Weights of a small GPT-style language model, trained from scratch on English Wikipedia: 40.5M parameters.
MLP neurons of a small language model. Each row is named by its layer, matrix (down: output weights) and neuron, and shows model dimensions 186-281. Each number is 128 + 32 x the weight over its row's rms, rounded and kept within 0 to 255. Numbers have three digits each. A neuron's up and down rows have the sign that makes its largest values positive.
A block is one neuron, or neurons of one layer that tend to fire together. After each block is what it responds to, as a language model described it from the Wikipedia text at the highest values.

L3.down63:063108099126107100122128155095124121132167129128124104136155143176093101142126054191175107143107077108102121124131169126122125106084145077098108149116158112162125155167148156127110112072093139147133132143136140141121095142173134126114120091195095094150143174095104148126144168129145075130
L3.down210:134142138105162145092128139102143123148135156067108171180158142114163172139148097106134109171155067182082147119162091074101184132192178141197148171100137165120088095175094127158089165120118108176072152125158113108133171121129170110123173121098135127150117129161114171066120085128153158142
L3.down279:124100174161139083154091148126164118130169127142077085154074057135127125080142165146076119150117140160175211098128116160163083160026110105114107179139109148113119096144182148146066096106115110068127147072134118078136152107143233146149097109041138119071164116095172186158165164118085085102
L3.down372:069107156129128104090147115193127154108164136133111122157055036071099147082094114095157116142121101124128099088134164115081112053099087149148124190135122142078108170087137119066133156108078117181137092144094155151189188085143106155117106092147140104178128139116077126144158139084188138104
Description: Pre-year date tokens. Tokens right before a four-digit year in dates, such as the comma in "June 28, 2011", month names ("in August 2010"), and "in"/"of" ("autumn of 1998"); weaker on sentence-final periods.

L4.down462:123112150163095157082181160126004112119173106139092134138125092108105163108091140174175110146114140139123104104137076165158139085207104171110121163154144100094131155139153100132144140149067160173087105177137121204163140075116109111090095125145115118156134120106140081121114153150125155119
Description: Before a number. Spaces, prepositions and word endings directly preceding a digit in factual or tabular text, such as "from 1993", "commuted 15", "NIST 800-53".

L3.down171:136184095133140090065185081129104157151108087085104091119068152134107095149099147101117122158146124158110165130123101054122155149135152133191121088114090070156163206104163084075162087142151106089100085092159102068123164155106090138128066116146129100103133148096147137128125090145173075095
L3.down242:162130101100104156087153073169149176099108139084105130106084096133095088085101122193090102138142096127085133148117112127112111123075110119130102107160146122102155124192163118088080146158129142111086138153172159147168133093147118138066153096097094102127095090153200092096175096099151131083
L3.down442:108145168079142139119079147141155165081092155103187171074163073082102151086084085131073181086053092139083135165108169162148102118112132120115181150091136130124104153134081114143217086127192056100103200133129111182132122122097080141113103124106169081088131130127125097110140122085133136071
L3.down501:126121118084138130134129087075100095134067139136219123129124147122109136136174106142041142082154096176152151140117076143157147110125075160115176126110125143114121113133142142098142176132125141074095137125151152162143137099161123080121143080079125111111152137070083151170204119092136174071
Description: Pre-noun modifier starts. The first word or piece of a modifier placed between an article and its noun, e.g. previously, newly, highly, un-, and, numbers like 9(th).

L5.down11:040144172125173111118131125147170126165133131165157118153146164071148145112141162189149085133125145149112121091183073135108116161210116140106108156124143179190090149111085086096145079109144103107077121104116129132091192194196115182156149114078164173152134155081127130138199047122121089082
L5.down32:126158156156163119226112098111151125178158072090133102178125069079134112110161206105147106120083077124079150109170105125095167130087081102109125057126117137114137126057091133118168107133133118162218187232129105134125092136113132136090131163169123231075146099134154102123122137085144130122
L5.down48:130122121144063103096177095162139177109104136166156200119126116139132125142152140151173122124128116090097152162168130158135148132102166153127139181122093188109115163119175170049094106067147109139131128143074187121124125160201119140093143104162157127118140161113119130112158104160128137170
L5.down87:116114137167117111116113091132135154100087137124129131078104108146148148146133120104072123095150109087174140149209126113184133139137066126132125109093127153136115131189190125136102074113108136123111082137164138113079074151171067100076122107108131119081174176101131093089178150138122127121
L5.down139:103096140132119074102137125143059118125177092150109126130126146042155074145087099158222113162124133120089124091170137099121141053170132129141125117177086162109150153137159123067126152107079108112143116088094115142154176058168180114151088101101186129168142110215118103120125073186086086156
L5.down199:160135109133125181090143119119081119143186137153127180133138085096188170161142157116123069128120179132132140104085108118113210115134107148128169171095120108166142121144098114105104198117157128085208151209178047142145167097103149112152130139180081128100158126093140096161117164120134130146
L5.down222:175102134078113117160159149155188109134111089163066157107156100160148220090142167121128111108090107116139170073162151075163151112123117168100174176134128159122129076135152156143087133047108143177110129095093110120156118120132129170119120082117112041172146084129133176179114144118128129165
L5.down231:131143111127140136109096069131057146084132132113057124134152074107189123131204137094105123174182122121134072147151187108155095113114134144158104115121111085138167173118143115102117123150128148143115111088155061164229104131146169118120189124135144083118119111106134154065066139105171159144
L5.down276:140016156219110104159120114184072088097122107151116081133137099136136161093071117078116140081176102164087130125119149176114149161139165081096159087118175111151099139139059170103144117120135110128132113145144082106149149091125130181092086090131145136118148145100129156098157201132124109184
L5.down279:116129160142133079114144110089096157169180129113084185084103165151116174126187083103084146140128129086123099143137110157140146166088075118114160130161136109103147130178148072156111099087195130109147133127093092112134158134094106097158149136153111102088149118101113102113126144137146107167
L5.down335:101094154121161101114074079149143134081120121119150125122136115118121139127158173088146196090103156164086149129113151132141163182130148145145105154093051157134140180124132127121174174130100197208109098125098131143132096165112137067101147101124121095118192149164115108102152184120171104142
L5.down389:128133137106066173106144140117139163131094102183143127164111089072188103117096091157139119127179130110141089128127224086139097154096072109147103087162060072087121143167138176153142171110126134086179116082134092149153094094142114143111146159132063144150135162107132190146137126148111109147
L5.down465:123120147168119093084138099118129177125134181170131101095151133132132151135103113159112131102053131062176130141162141162218119111169097161141087113152164160113038124132156096149137094105098085147157151159126128139111084095165082096045149077112123060074157212157142094121159154183137076111
L5.down487:144166137124141094128102203104188077123094079147108112101167143219096163187149163115189166119113101114090108127092141162112120128174115147096114123126159156117204126117170160076135096081115072177093121111153159097159121153136141094120144091121142120126183103208124120075099120199121128183
L5.down492:124124123136112082140082205118019121113135143161138146191148127121071132108083131119150130116149116136119190143112093148152062194141088119146139152096163151151114158103126033119132144145149088138085141071132094106109109093134121155116132104115139135118152110136110161109126158166137078112
L5.down496:211153153161117133141133158188065136121124172151162135145125158154119140156105074186132145137155145148109138131108089136150120056144084117098149170087118131152069132056199093125113130134116121075139147146107135099115128081158094094107093161181158113198142182091061176134103141148145174168
Description: Before a year. Fires on the token just before a year number, like the comma after a day ("May 19, 1907"), "in" ("in 1597"), or a month name ("30 June 1910").

L5.down3:177155175117130106135153204153101199049139074175138051111096116155081195117181136169146105104094089091064158120175134079154165129172165166068165132171098092139153117131145104069131106148166165161168103122116175161086056082076153157101132106195155144113151156120095148133131141152141142149
L5.down16:145083174092147151078170084085107164161136088103139167095076125112104162121141092135115109154112097121159155048085095074144156100138124130080133111187175111136134129147108161185090100138121096099080125196085199063132103138187112128135149139203126108136140138133187167077134124109097104148
L5.down79:156138099132162096152120124123118150142151117135153128137140114113134114166089170086145136098111103183189080122135104100232129183131165069156136142124089136154113136102097163115125124132140186123094112170074073129090193140142119127121078106134134120067110096135104154168125141053152134118
L5.down109:150175104077136152150066139205131134083106103119136186169127088105086106130112100141114178176193119135071172117081164166116135091064161125129158114145151111153149153162135128127195056064092152113077171118083157122149102088124139195086175133132141101141094082124130206105219109127142154111
L5.down161:119105111137062129132148096121151082185117154132097095114139126130105091094107121143143190132184120095135145065114125139183086140143130137182132108056160117135068159100130155144179110082049145082123075083086103152123111097127125148079131116088138142108080107131110157173150115145091135116
L5.down195:189182155109170104128140125116183139079134127147074083100105151135164139150133165198156112098163124132166122138111113136130129141088160070121139124173164159103148087098120116135145080203133095104131176123180135095158074116104135114117131141106101103107144146112131103122105164098072094160
L5.down202:135166100164152130110122119149080105137107122127099140107035071206132133066092153142138110099193086155120119151102197102129136158145185108132154138101142117135121173152111110113173188181105127163057109060166109181160139106094126136081085143120191157088113115116117132157200108126116126151
L5.down203:147118140142147124118146112141150106085132157170154121133150088064085078092145095113089132140133166154132127100166112166112093114093123086131096143082109073161143112137141107097129144107169104151153145143096103102174155155105076169153154103092110133189075156130126093151137116080113156134
L5.down278:129165151177091063159149102085149128120132162152173144071134122169121185153072134172160121123079148108194146112135119110141180125126077149116185131129070124096085123140125124104086100129137136144156092106157139161116181134142131118122089087153151186157144121156147125106117077118130077078
L5.down280:170217136181159146138160159121232131132051136104091081139116133164155096175106154158124163150151154137092150139100106113122105083140145104103145114117147117115109117166126116115160114149162159184146063125141106137172148167112102159128099140178093180106126081101138127114159095126132162170
L5.down314:154145111109118112058101127091203088140148080085132067154057153093121098105095097140200160133095101205122162141122126100139159108075136076127152134115137079155089174171155112067109094161130111088084075109108159108146155082082106147136132117107071103117059147112124132149102149057095079143
L5.down343:131145183124086189143150093099142120125068169148119080146128159074123143144141105101128154131132149176095098144106146147119089110125136103131122061170110114141128125126117098203128137138118122160145109095151144142137141101124123118082156115111122119059111166093129086104123123102133125172
L5.down397:124089112136118143133164130115071100152138096117150132160173103116104071115167132165176174103115096117101147121127096133036148115169072178170187159219123074142143125161141110109104094129131121167147116074149090080112144108101101178090142103166096089130151091115129117102133072186137184141
L5.down422:089153122130160100067081119150048098137161102112087123144121109123142130059128092086071091145103142111126182116199121134121141073063174147170113178201125101144157108113119129084127127136124176130127110088117107083129151094131148148148096145115090128135117097142154132117155187133118158100
L5.down446:169134151099133122135210123053117106118097125159100126132201131157111062178132166098088150145121131152070131115135147155120132140135176110099151200186157156101111151141093073162147199079114195131105145149170100099150164117075081138106178157141164151039130148110109092120172125096133136110
L5.down472:122165153139077087110172101133127136160087133179121105142177089133123123169173075174089102149040111070128067118187138157154135155069100132137140046168185139072119111147161166102123087051120122132095125145116147144116120176091186180138116166124183181115108150166107059127110127115128113089
Description: Decimal points and conjunctions. Decimal points inside numbers, mostly in tables of vote shares, temperatures and distances (97.9, 27.6); also "and" joining paired words (hip and leg).

L4.down483:117164095110129127107193110139096090118137095100141128205146105107102102101068157080109157129112101059165115096165116069127116136118154081065077158116117110132110087145128136064145119145163094163182118086148124140135177127146138153184141194063138117118146106136179090115125113134113060146
Description: Decimal point in numbers. Period or comma directly after digits inside a number, mostly decimal points as in 15.4, 51.6% and $5.6 billion, sometimes thousands commas (611,000).